config.yaml
num_hidden_layers: 9
head_dim: 128
hidden_act: "swiglu"
init_std_o: 0.0
init_std_up: 0.0161
init_std_down: 0.0
optimizer: "laprop"
lr_mult_qkv: 0.7
schedule: "wsd"
train_tokens: 297600000
dataset: "wikipedia_en"
MLP neurons of a small language model. Each row is named by its layer, matrix (gate and up: input weights) and neuron, and shows model dimensions 341-511. Each number is 500 + 40 x the weight over its row's rms, rounded and kept within 0 to 999. Numbers have three digits each. A neuron's up and down rows have the sign that makes its largest values positive.
A block is one neuron, or neurons of one layer that tend to fire together. Before each block is what it responds to, as a language model described it from the Wikipedia text at the highest values.

Responds to: Structured-list item markers. Tokens that open an entry in a structured list or table: item numbers at line or cell start (3., 5.), second = of headings, colons after field labels.
L5.gate1210:459523463520496538551485494456533461538528344528583558525506544494548503406465486507451525512561528466442560494474496564515503493524507517502517468501509483510492519523532419548502496523494484495509524479477504543486505474493470456464506557464539519542441516550556474497534412555532507496511492407518560493515516545433478501545499503476479430502527500541583524515473519568522500507508462460416514596554512509423556468576491465470509541539560516631553554502566458454502538474511492500511407497524518507509459463479
L5.up1210:518479508477520514511440503500533458447462483508477496508516505498489453496526479530529441494555485549515514575448492500509493442412508504528515583453483529453444561443511490467432573536545549502438562488452518562587554525507541497507522590541476556502498504572546502484559528511530495477499519442517487494461457528452577494466456468555453474472471451523518497515469570494572511557485551489485522566565445508502483541445602488483460568510475503525537508513552496507461497518518424516498426429501536475423550486503

Responds to: Verbs of living/activity. Verbs, usually past tense or participles, saying where or how someone lived, played, worked or was placed, usually followed by in, by or at, as in lived in, living in, played football.
L3.gate231:474484526508504505454486468486540565555466455486587480469424534492499478449431536456466506550485450536499588487557473480472508514485516394503529516486445565489512558497512564536494461492493378539534495565512425559488476540498442509563493491461498507512414520477466480541408487550547516494518430553525505486428437482478436486514562494457494561469506551521421576416535474509534501494478527567482447498527518467495481497542554501467514494528471529539545472509527467442581501533481564503480481546414476577493510476454
L3.up231:436489417463502540526473553449528457494516513503455463515521521500511574537513543424474464519465500574597515466555483441474487469474484485534523462532502540460436490428512503480480484470468493522549472497503498509499467505485475506536480521527464554484482479452470553556413548551595395572492517526528493502476506554444490467470510443517424491499508511506472575430511481499513475493579517562492505480518491444568451538525498584495529512491539529490567480403506533442560480480533523495428517472451538488387507437516
L3.gate315:506491505487423511480471538508489576443494521508478477408494513443488489509529519480464506543520515499504531522468473471483511441481504430499515514424461522448439508539432527557512541518460509525527513457542512506541453494493465538475477521517578503484536540487496490566547517544587433532551502482541601532535487516470492446523468507454389497487497513502464501416507532506538546516527533503500503487516506431435515492433453549484491462545492469545469557533499543514455507524524483542402497466480543503413593501491
L3.up315:521481475541471460526520535415532550436516478502546467452536432477493501482483512516510553528477499460451497512496574470508524544479514522502507531441555474517496503513442468474436494514498600480490466464577561490504502518586505507490490527513523540519574429467566479495475461496547492555515508538492504514495451535459436460574485449479531557546482544499492549445570522526576555433515437449454446511486513517563559449506492491504527470543439447544451536520484470459553516475502439492524443483511507531494501474499
L3.gate372:486569543483467546420466531525546519576493489590511443481502458515529507487486482457494522441508470541511530575521513563448497498464436502473501486410511508502448597526505519509461557548487548524489457490454484480531688513556486456495484483461533490497474468569532512489499573486489509514479529527490525483519499488439458456562490477474494507484515466592498450550474484510472507548522538554389512507500581476544516513468523491444567457491440523466540515504425514445522532464479480470456455430539585509497517522508
L3.up372:465508515471531456459495591524556507540527561582469431470487433489504504569505589455489481400483466515566519535526478545485448526505494506483464483455501551483473498515415510489447560537505561513520506470466492457477514475417520469457471493464531442456494525481461491486549549494495437498547501504491501480460479466432503493507465506476389496523490466523478466551521492472562524526522507518508504496543541484459509490422545582480532493470511440488539496514448615459494475528481460481421487451587540508465564520479
L3.gate407:468509500451568541450511460465530505499469439584532417494436564526466563528430519486520530492479496484488500513548542496452473487472489559484551553444535506581531540485521498544534486439436496527530490506459575541504466493459547456505454541440555439490480480555501565458492530465523485481523544503490491435516461539419507540498390456500511514461524528558445525493431469540492455525484567503521532473501506489503494490518478502468463500502488520499554601529479490417548525489504473556492449432540541504589494528486
L3.up407:462462431425536505493478489492537462387492532549493449474502506498529564513539521437466486469516504562483527517550450540480492502427475520503489478459483524576551515453444432515462481516411472534577501446451531508520450417442446507474466506488542405395466514487524587512522511524499400525558455453476487504491443526444521476516517452524416517489490522533406541471477512527561450528422519504499538535548511445480516490456506562442529509515494455565555536452522616520516518506518492533407473474540515539496487521510
L3.gate466:388543542469461453486499490487532553475549506562509469509560497501577492514525470478459519479442507559529620449532464496525489463529510520469546451393468491487461423573448504540480482476448470441546473539519513512498492563473507520437479497426553486532540501554544458538421473449541470463519495538485534484534455469505487495544471516503471472527504478517519547487498504476444468525549567469558531467465497504483515510509498556556488496505488478545564496579408486443497496503473541581518489456547530615442488494468
L3.up466:476418480476469512470436489437595516553531499486546522506513460536560538444463516540453466500517507503412535471492509476500571454454489540475581521440560517539507559530446483547436550469533538541510479455446519477430456520521446542467483505404551583477504509457540480551468473440554414529488480601485424523505479447471476472572530430434532508440456539509544516454483534561436494439510533517499473433518491540554547528442431476557452476508476495489545512499501456439453566399441515555459434417476562502417536454502
L3.gate499:586498536480529506525421505543483559555537438493471531452507570538492444522520430524442480619519499466484583529480518548505552434467489562469495490448536455507490473544441481506538525532453538508460539521516542580537506527575554460562478493522532517546519454530515469420521504429490565567488544498520529501525524544476518495549484524495482506501515496561489508477512526500392471559525534506489453482457545512476585453495477542583477544471450473529490503515445510408516536429503534546471458443501506526460529528556
L3.up499:493561529473538493466492521516450586615567481462479519472436461553489429594521408481429495477502475475503563494526446571510535513530522479487483485475518482469493438522427484515543551524443477512433524522505517526474426537453511479472515526528508504447535542516501474486568529448513528515517437501527517482554495520532604554527469524502435522526509507517418503487493469477435523530482566476562508460446467435449489508493549625504443507460488501488531505573438560421495504466434520495441507475476505623449583525567
L3.gate925:452628564551514546500493470521582469503482557534482487523535443459473484501488494549448497570509479520499506560611512493474415458446507506453496513410559476519419534454510506521537453454445515515533488467499487547530499506474485477551523503521480515523477454457548459462480506531539572466520503577519525524500483538490421520512520514455469454512501526481512515446497502493470482559587479526471468461519445467529490484516495521456555542519570459532502449458534495540557550475412454525504473459530522429430471533467
L3.up925:541529512472530480527524411495521476519496509498507515547472434490462487517507489532488471482520476495506458528539514448499456554512496550463495501440584455495461582448516537520546537459483470568565585452530524488537514525549519568512531476534515494583499515561470550486519454439523503456502517512462526455586496510391516492556539485453480537453522578461535505436528505398399504494567538479514387457576400515482491481528469512501494500462527467456528538530473503530515470523499482509523529501482486513485439433479
L3.gate1086:454470461460437565566440518528495517520525473502492533502467556582519456509520438462487459585562541491530502523524539421539481487474511528520488590490432487523538507515477494385511473501488559603481507520531550567523515494525459451514496515486471526534476458482580483590475484458530511505446474523513497498500523457441406510489513506390462508452439535525495534463557532486518490493409527527501476521444479543579514485481462456517496524498516436531545484504488460518502530483491497516430433414453488457487587484544
L3.up1086:445536453442500580503559549487497508532523446538466442470375506637546511516493464521488525494516495532558529443505510536487470414532512498508507522460456532488502492568485479470518540514391488528452445507555521499520500497460458458529460466530547515476485515474495504462481467450573457474477410512514501475516506452488472498451505476428417547489473469499511465487539463491569525535357559582537476543435525426470459547536506498496462462493551464577567483484467522503500483436492535521447421518485493495487498546555

Responds to: Year-completing digits. Final digit pieces or whole tokens that complete a year in running prose, usually after in or a date, as in 160-3, 18-55, In 1991, plus closing brackets after date ranges.
L3.gate111:524540496455476518478517504537515509535582381521483485539431440511561526475505476485541409545446429519476513491508452502476519482545457493535498459532537516550480523524478512557482522528412493493519491506504411502507560493573529423466506484499588472524498488418496476515553517503564508574513473496493478564560537516450430504498455473531496532438536520492541559535468478526480501442476529527506489520459527525552494514496450500528533577473529502503507515612374530374522490538497536484481509487465559460508408483507
L3.up111:477455497392503492515553518478468500542543497458414538508519519589437494483409509487575524477419541481515491512459522449539504557485536523486560503611484448495456556512510446525532555515511425499438461549398507539465491460523470537498557547452525466460501522518454551483464399519495518500514492524468462550595556456474501481464500572560484517512395499573527568525422494414482515476461482488538562486536517493545511516522433420488535513516450560545510513459516532510509509513535482506494552551503533442574448560484
L3.gate134:502421502384540462441457496452491442562528514500497529547431471508461517482426464513566517501487481442507483480445461547529541527485507579479551466555478475541482534537464446569428577502530555535468497574474472530495478484513480535544547497496550464462474607479443487484444426512498498531470472562419471516560522486488494403531467482537526499565535445492445539514462533477466446419454534497542503498512464576560554530496491443506508443522496482573534502598565487497460519471516401523461508566467467457543484535503
L3.up134:553458489522449504522483476533472463503577398539451486510506538521461498477586441480497427571517484550532521558507442481449536532535543421454550487509516480556525515529533465520535498515454528493493461489497526490531504461470577497547443523600559549472423483535402515495513482471539481529497536372494447513515484546459447562567511501475469505503521485528559505473513500442490498548520561486485531511460512531460542546458527500480466524589510547521491520490409498438535507527561552550527577518449502470581499615516
L3.gate622:516430507459541438451508510507546428473544475549507474510524530496480469416469489510486548512510564520473505456497474493460543557430555523443518517538470525508482470496465408528454538462508525552588483551465498489489464493502472423526489488538527500490430539484461534507472465463529501524489512550514447540667477462510535507521571484544484565525505509523452519478458505520547428494486469461457492504550454558486591529504477403509540523430465500488483459537468524528511549502448428480532459553423535486526492577514
L3.up622:600447487501499512482499544483492470519455502471543534521469514488538443529480493513410530539484532623501537483552510485465504524496548415483514538514449480518409504495521562510437469555510499496465514517504526545487493477514513541441472477532502555505481386562520532503502518435510480511483474567486539539488478470460449454491539493514543536521554536515466478432518546569448474507492546458444460536440554490515502585507555523445464499542417513540481414470446478380441508343482467417485524498446498518533476512502
L3.gate723:507458482531525461493462478509444503507489470508499516535446537532514523453512459497516506488505465576501547483448423495453545476470528473470510538570543513505512447422521492482435518397467596543558543465507506524471474508514376543515537519591506536489570487479443522461428469496495514501486481539468463533514469473497550498511527493497496521481541476470560517491491510493468490466463615580500538509487505603511453488528498470478465409537485524375547541472525523546501602488598485563534464446529522553388546477516
L3.up723:567447501417469488535496556477541465554513523530447512493521509500534450520514482491502498512528551457494513480419493557463521484532477476543543526542497474518551529548465401542464570512525518508506571470528539554502522495514497530480497468501477483489555525526406510533467500439500475544488450589533473504504503531500493378482532459496476502457495385470451558582539549496528529430554496493496446526467561515592566599500429483492508474500421519563431478487470495466519556470519477510456499565456544474503451477462
L3.gate736:521510558427500487461539570557488497500555506523486556531431441447517506516455532449514496525504536583514514512484479513457589510539488549484506513534434554501540486581489444522435491449452481541493470502511513540530496467466498531461486521536551483494433555473469532441526518475409500522554509543516407544530561441541567499562473513546478440492503496414478575507477537424449449504474505486538525576558546533496507523483554484508514446469470532448576374492521504482484569496563473506502444495449464563463485510499
L3.up736:525508423495529437494479461459527472459472531479515559492583509499527505448467494520493463513444571536438557453532495481515451498486531481440541511469525439423486502475478538504506592510465476558486545471505528579527451511538507447541476512483483492480510509576462459534490438560527500583497524469563510566495486491493439521544478462481482519570540447513405509508462454513488521499520517443459505515483526485504473412456497491512508501541493444458500548537559514480470504453500497500488558548493570495502497534542
L3.gate766:507455587483470497495524549492486532516523512465459470517442474463480474508481463503453457551496464552456456546462450501526484464609465539458457478516503398475516458522538541560421480552605559489419464570538517453501521536564522468478507499525484530455547535526433543451540467489464438514474469549526491526522489510512501463534482480478486449554514457514513527517468560461577514511518489440566473459424534492526555544474479509533535485541488510543462520530494514480442505508512445583513490486494514504539514504536
L3.up766:481529498509478554483504466469516420549521492471506507511442536491431420465485451471454540495517540428426473557498505561516546517525454493525504529508493458558496534532497525527467578491460477518458507501516513512468519573529512452508480418395471484471540524578575548418530459548495432537464541502447479539444443504500539522578497531503533521554477541469486492586524484512485526530543549415489450514489519531500511584488513465465514454510541457505465554499505467468461616464543515582502487505441520548478495521555
L3.gate897:567541555478456455518456485490531505515507544491471497492414529450511462462547500515443509607461585455413521474528502517542459506461490489471481506444465534491515494440508555527472519513467516492529471429499474515484508551537505475469456499448412554483486492502452538474526480503543488543475586553487457518471453469485486509528473488474502413486426525524469476590474421616514513521478409486507437405503496485556526533535493460492439478431451485468475481558525513553441472547520489511541528460484465444468432524508
L3.up897:590470507513540448458500559492479435537491473481530508500498505434439612447533526468467478556526495565506585504446478524512473469538519514508494554599484482518551505586491511583532537472510463528540584433512529585504481522473556485515567483502537388577535553540497536497521521499441466490481502478523494618514411490493502443492467521575558497509570476472503525474453487405576444428522490492518525546488530602506617589475554542469497564518507513423466501450559462450443444464534531430547505557412450542508512525451
L3.gate923:554533517428501453482431519552440506570640453504486522480457518475464434471446430464489572544472493523443497459447408485526549494499535512467477455495562480549432578504461445445539559553461478520464492512453480481532486577498515517525509539415478540493470520460521529508534489443465450526524558492474523525515494526508528497503515418526480558491488494463505469592371512508577483537495514510499471521528544514459568540452483438474499538456511490538428466517451508477455506443519473543473559492473588550527433574452
L3.up923:475498498420436560518500522562509482545520427486538439550467430515466492496497478494484489489565503512464442519538551498558510570494456481493516491521431572508475504504533472560453521498427535520544480427481533507470567499539533458475634491463515545495512519510504474537481532470497499469510453490460432640566555507476473456521434542605548547440454497504506511500573521510494538508483513521551511519484569507529550469495423533502531498469444567516465489474480513510493505452545535494495497509499476445480564449451

Responds to: Wiki section headings and word endings. Words inside Wikipedia section headings such as History, Early life, Filmography and Reception, plus final pieces of words in biographical prose (collectively, executed, parishes).
L5.gate1284:524520521533460521500474459501512522522460474553490526545536518489483451580542559515462510503588489567504553494507488464478455475459498470502542529477457535502516493468434477508492456563530526510630445490474501442565531463571492473492464519563538553513490502582539434454467446456562581468504464464529502540510492466478488496475441487480493529509470494552448509512436499545512449477482493530432522499473521571547515474522451514532443459473441531408449587478500411442512511473490508436481530474415570497502525495576
L5.up1284:511498554447501433483592573499492500503524500477460392499473475478568573559502487440460506523493477466564553521462474504560501549524545465442478531523438480520518482500597457453466508504485518554513490515410508524537532452478455526468535448480558478463439471578478485516580469547479524448517473511565498487472492473415487523473480522505502497542481469461526439515487440493502521429501534566542540440451543505493499566457470439544476480497456488544539524522509513436557505476531439461479503541510454455428438535458

Responds to: Digits ending numbers. Final digits of numbers, mostly years after in/born/died or taxonomic authors, plus list-item numbers, e.g. 185'7', 160'3', 5. in numbered lists.
L2.gate47:447501469472507477552534472529516602459543558514496502491547483502474523587490508506477472497433535464435456534473474540458518490497490468456554497561445502538480519453531546574459484492510491500505513460468460467504499495475499516512533416505521459449433492553542530509516453510452492518509531572423444568547470465541505438537540490412428515537516458513468500481535450561500582493539545459496497496490515489465471475489494450471480490526443501486410495529583445506597501574505449519448574543519461487532498560472
L2.up47:484460552500577504498499574566448545564538539473523502525568502474562472541502479499487511512492474481500469484474530594539540502451545479512503481490529467551473599548479496525510493503504539469484537544599510520478496417504515488490443525476509511494499574542463466531472453504560426553561491529465447519572504504530601450490549546508507487492555516571458567458552548460477535482472459503562521473433439495476548495500557485532467469441432532584494448579485463506470521520498552536479506430465493524504489513474
L2.gate150:511493486493523462418557506470443493502502484508426527451453557459464464466517499514405539474461515523394501421503496443571552529473557508460436529470398503469549481467539479507491541581442490519509530478507466478508508514504500479447535465416548532469444549458428587516587502437564497533616427527513536586500573511529514463502444473484538448448530467471490503535528533481510563550535453508501578463526537527464613447561536493466565439443483515480451436514547497510428558448539472449484513541486515525543489492467
L2.up150:479520514512497500559523465515489571577533481490480463535547513516466455525514497508593411531502490447474507478491498501534598452501550446582514514512481515493487498483477492437487547550486522525387509552477506437522525499564490466465525514509534484579488525506522456509477498551401447475533517494560505542586506507542562469537499465547496487542517506481514435518433549530575504504593508509520517586468550514543502463544448475478535435492492515547468515519548442448557501472470459540481516553476512474563488529481
L2.gate307:522505527521520446503485448489598399500538530484474487501554584494522528470482484523485510542495534511468487511467536484501515467513512506494516551609500493543522483436506472562493619518508439418499523512549508567547472443541561444548535537525551486526507569495530557438536508538521491547463479470519463537568407466525476488506488536510436513511546473491382506501482482493493523427491462446469512532501529550460589608509491467534551474575469452530455480541601514504449539488536469504493544561483545491437434523448
L2.up307:563451529484476506500469500545515452533533419551514570594444516448514435470514494501451439482561456529448541441433422456467549552538487484481461552471531503492480526503499402483479524552516562459445548467479455535469505484484498466504467485541544507479555452501500430475486523446490517433472507466557504470472586497406535564509555486518498529531552480438514512547495449487487538530460473484445538544519497486530544538521560555516524486502517484498508470498563511505427518468497468550515547485594543552412497532492
L2.gate448:507508540528480566488544532487471485529529513459515521457552466494453509469545469482539483463442514512489510518475445477478550548560563548511488469502456478556523530426480486476501473500480521513477525520492541511497490539554592464528514481419554481558521635563485492423513474482469521544533512509487463600616510476509485503537463563575520435472551446482485473535510536470462496500517444513442446561490560526490490472505530476427511465573485522433499509520578506446506473506509359537510531553443532501531429497482
L2.up448:593475538491505584508433499437483520476514492500577507484545567527570433398486534521457458447579520553530583462532464571409522541489544472507517452465525462521486510475482476542434482509447515465512479531568495531459495489490544428496445505520607470472448451475494493486502503516550471534494526424466484475512491472469489527432546461517557438475483553569518500497493445518457506454425527539519494520486509495437484482492446507515432469522480488530484466558485552469517407522471499495460512495479573490569438493475
L2.gate469:466480528500495455476488488520544490507515516460459521489575447437547513513508494482498555501480490557399508522540410446512573485491444496513515505537486475513528505343500470459511452493470494470419524455536521542537567483515492490486529538449528585550459569506512499442502493487522504525509536508567489551620464552513494448517497558551433517487565399451490475525518557497482502571568498520464554537363499550488502455527474487514457478540525525519542494526507405521543536513521467626491528475468527525492474582465
L2.up469:503455542390509447465468514546450487500533516569466506499490520458537512500491465585468434531513517582550572506507467530462586530432497451536475480500551526500504508466440407499435528542516482512470449531504474551464501499423467414480529512512494475490532459513491517483464431518533489527443522527479488486517446524471516504660557515483475467505525396572508446510453564535495502506438534530467516517508497522461615519525515527461505488486438505480561560500502480512425519497486522512445483514506551515501592566497
L2.gate1012:544477509550439470467512478412519449473481434476579498456488548526509451481462470505520529475442450488443532480544500488489570518590503486484551472556502540510440487407538452529527481478507450564471493525528501446484467509556528521479446535484492513503510478489512446590520509512472435525514531526500470488515533468483538472510546572486496439479589401499478491474520427519462492514537483517538490581435472527450526514482484462505457494469491460501566446519510519491473474541553513436478516420426506574494405444524
L2.up1012:507455530473480482453531519463473484518631524498523510561482536453504406456526562475474510471503538470467515539441486471535563496557447474508472494500522455514557558457417553459457534588543549514467485516517491526517563481526518526480474523465534534544498511529488510505489502442484457458513558463493488561496464517421570444553452528473459440561495428506497389507517513456545474522458498499515521518467489517484558512479431541490526533488543523512486453537577482469531542487527472519445499519439543462513523593494
L2.gate1186:477502561536476475515536465494458521534586576526456442500611534503543477506516480490448473455503573502472430525501512478512499498553512528463521499501473495445482552397471449472515427507537544505387522409515541501532474539523582495495487540457523476521462571530517509486511502451393489496481545491578517503536476480514498460538495472461445489485494464457487431524468537396425508551579478523468512515515510498484495514491524538506525574518481492470531481549505510515496521528428483575510541542513554532493440506496
L2.up1186:469454484516562448438428450495474516477530526526551477599466525454549482450561468584455618499412510542482599510581463512480567566456512505525475417526535467466425484494518483550543480533521556500486524533520523448501479519519492501505456487630472514561510490479526490532481452532482452516497451488490432541517425468535534504524519540478501515496467485512543469460452510517535478529491558448535507520514460507443459560455503500482472471509541489512488524529526478541521437443439551513514493407467555474479471521495
L2.gate1246:498428455397477475446495573475544403505484490552510520499440517487529445453464479517487479512474510450501551473536472524449515568562443582476514472529517525417466481483491503478469506492428573524486480477527476487499477484532454505516498518563563444500470469494408477525515478497536531507520496537506516508528512523490499518530527377513490525475562417470539512487420472463506430488526530554526527488532507464489503520500429454556514500482483509556487490479451521484465509521482448538515466561445485480611518565495
L2.up1246:553513484472488470482533537436448511506474467471437489494476509500492525540505545538507495499543529475508583527539450510528520556474486510517531495525445553447559500534480533558530513462490455494431572469476484537509468514508511495529551516603591576457468560504475523530460468462472524503506527557463440515606528479565451431496479525553495513517470497443535487432523469513424502515468510518484489489509472575483544413506505476491500548568502546495459568523505527527406483471555506497498594518435495472529508483468

Responds to: Institutional/positional head nouns. Generic head nouns for a role, office, place or course, usually after the or his, such as career, office, headquarters, location, route, and Department.
L2.gate51:470466469447517489490526500426477514513474519546583523488449527514515477472483513458464513521493524479548562503490427466472526471573459483480622548506494472526514508579479482507516517493507556424519532490512415548509514496489470530459496495480533598473534462511571435527570481469431447557504428546492458584553578417513479419523469457443524515543490498432427507502564475507438492529470565524537463523544512427471499491521538457459455435521490492576556534481522549415472497466554495474472419424525550444498524536502
L2.up51:493533500470479480481522441494509464525492476519502504528466518554553450518489439503546572570503516489478519617586427520485584502609471488523572527512531490537484569487471478497418486553511481459495539470497506475499466517490441491507568488432538568565436496537595493439564441489391533506457517550500437594532527464504607487398507550510499504520530460470504412507550501487510466508468578501510441521558502481497611567513460492501518503518493504467514470490472518515452530503541450479492467528553545484571530570542
L2.gate187:585476533465473546511539525467522518509522537511533574481454482546488463487524514508492508535561521486510514550467506429424468488473520484510482556514524545444488547551529453495452503450546419516492432497529520499481576546458467497533519510519487424490490516555547525510498540438471473489517464451540575517459504469544508487480474424435523529441438506474453393448488496473547467621444528486503431448534478515582526501478507562505471527509485529535568458522460522417499527454493458434515507506480537436533498514570
L2.up187:564497493411460495457465501466541325516395446495493491468468572543569484477393524460516533586518524434494567528563496506454485630509489476494482549500500531549500515445558505535512533538426512515490481453466535550511502501508537479518496504564457485522517468514506550490531449515528493606516442491485477515597510501491482458459504454556496535540552513480417513553479456512512523488495530453480497477535472531553517452462462445388520561486546495514502547491493574511418498563544485531505482574460482487551449509533
L2.gate282:494496512525542486478488474405515626552506465487494534465393521536478521403472515470460538513555522554511544534473506436443517416495472511513519439512508552524503500490602476558463555516502515452509528526497478543463478476488518531505500525495438492460506442498561506505514535494500496489422444524541528486516457462474468487425611475489499518536474492466540503521514511501513473480508549566454483507489475508553475528527481465508543505451479396556563462552471474483530571503474441520553468456524501502500530500487
L2.up282:497509489457458484515488439489532510478612470549503506489465531557602470479473477450472473586532493482460530515461515460482459412490498566511557466518411596492557436543508453468475575491468531479524452469454525477491484488519465485478433467511496440475511467489471465519471487428570397480506462517472445501478504389445537530552532488443498505461464536532427474460517536578526504484442536555474490519480496477451549514521480505498525486481457459493574491561428552457462542513500528443525453466524468462500553509524
L2.gate320:473426521531556477427525518479584461477527491494535485468469496536483498450468555488479579470484524465552553514499444471424557508527539524503469449533576520493465472487502471484509560532472451527473491510505492505447488432514462506490519590565431484513483395520568504423525460520552488520499434461472429426571489471509458484456512445543523515523528439453472467526472432433523409490440529533428479501437559532401516497456458463471471491499497536494532532472474505604451476481483506468563446542570510540486530438476
L2.up320:450446533407511443395523477550568470483542463533524440522468551479621501507489552519515507544482527519489514501514404481501502488514516517444545456512494467474474527538540544490477584477440495457433502400487473514501513492543504479449433511553511518456416517508492492508517519430522473470578464480479517503545552446471552463543497477501463475527483478512434535577519514507493501437468499529484504443510533477450572568482478456559537456437502558544523483573481576554469539506503514532530473488500478521545490503491
L2.gate333:474431582378484437510447487477498483602575534447530533533509468496525531496479487508522530639544548495492465515486418467494548452492489501490531545453467500539550471471516502486504550443443424504505515515566480617577529502502499473499461575465503513535467530535519528475495473544499508482481486476465537534529439471439482504438491484501561428377460486499436549405511489544482466485473506559514488424501474563511542427438457493540460568506455546496519557565545520545440519522497486506469497487481472513524514497523
L2.up333:517484485439483458436480481427520494552548543424497447471479509572485505514486554467520523542484558492478529475563438554516536492488514472480509536460460501498571477459496439550466585450499490538549551482614579569567510475486528471472486438509530472544521451545485527558496517504520453568506441498470480527515360529418504478440466509457506512472465459404399550467534446474497509472449532533508462421468431449446544509447531547494442476429414547486518527484454530515442492507552447420476475487524518526466516516521
L2.gate793:504468395428508491468487505477489458477503539471459540499483496608483521522510512482478517513461422526543484484528479498471486492476504498524559474485451488510525497564460450601544508425535514526565444515524580533444471522441474460498454471523481509442492494472548553564446511517511510540491459496412510488532469425478463489436468468465452538480507485452486552478517469525417518526434588544535402453479479454501526526435481549452489487555530496469502490511398537512501476513527520471465444512519512471473524507558
L2.up793:463459553530476551539471564562501542510453533446501442508583528502453464520539493471525480510578490489503458582539512564519560425494473460551516512463466472473437498521506467518535474531559533539492477511509516549452533506573515435519505545440500438523518497556563488551470555496479450482459463566475424468528513499523530420548564510477490450514500437461491544510524479482451492513555460481499413540463512482557522523443476525474448541496376468444524555546471486502492453587519478378497457508581548486484534535510
L2.gate1079:538464520461510538488450479485496461534551505543448540517447470551497462451508446458475538618521479469510583505516473444431549438467464646390470448509516478471480568414487470546401533462499408565515498523487467589497492522474463504512517511472529498476470442464514481478455527498512503474544441483475447430471472435510498561441502475519499481562469427524550477389572525538495417458478525487491526515494459517476461507469478504512479535466505492513510450534470492547497506529446485496546470511568405553480471555519
L2.up1079:472474606420461448483524496462530537494489474534460495506505521536530522478580472463464512483532470480505487543485476495507470406469557482478491446432535485542551523535545523490504591493482505516459464457514496593534486513500611525544472526480473498480496471488484476533489509447519441543531418491524458476681417459497559541441493502489488482501451453498466431428477479562507503513520509556535426482516461475499551427456520506515481484482533480504549549506408507481536449543454600463526449536547510565513573513466
L2.gate1106:472483559455469475499525507520502542554500529459477447463475519535408470461501414530509593503498530466498480561547545566497487536547548536490511464515535397484534437483560471508427517443478598549540507514487519493498485522580495509506541506506511492513437421532481498456398512506471477463509547594440405508552458514448516418393497520526535465562500508499488512489530519525518502524545583474519499553458512526505478486528525542532492508494451556578605529575519424495463500476489465506517479517478493515385431593484
L2.up1106:540539482412493487481501503452474432481502525472457545489564457462535513442459518500467515479472481533523544520506458547447557533478483493558493507558469508515428473478539458502496474431510530537600476441554548453516524538525444494548527494489507567488414475480491509448525420529478493454475565513558417623549560442440433453523499508540495500448445468448457510504538488465551496486494557531476519519531479431482595531494486515545554459544483474581511517485532525502462575481524436481466485476502533483452364453502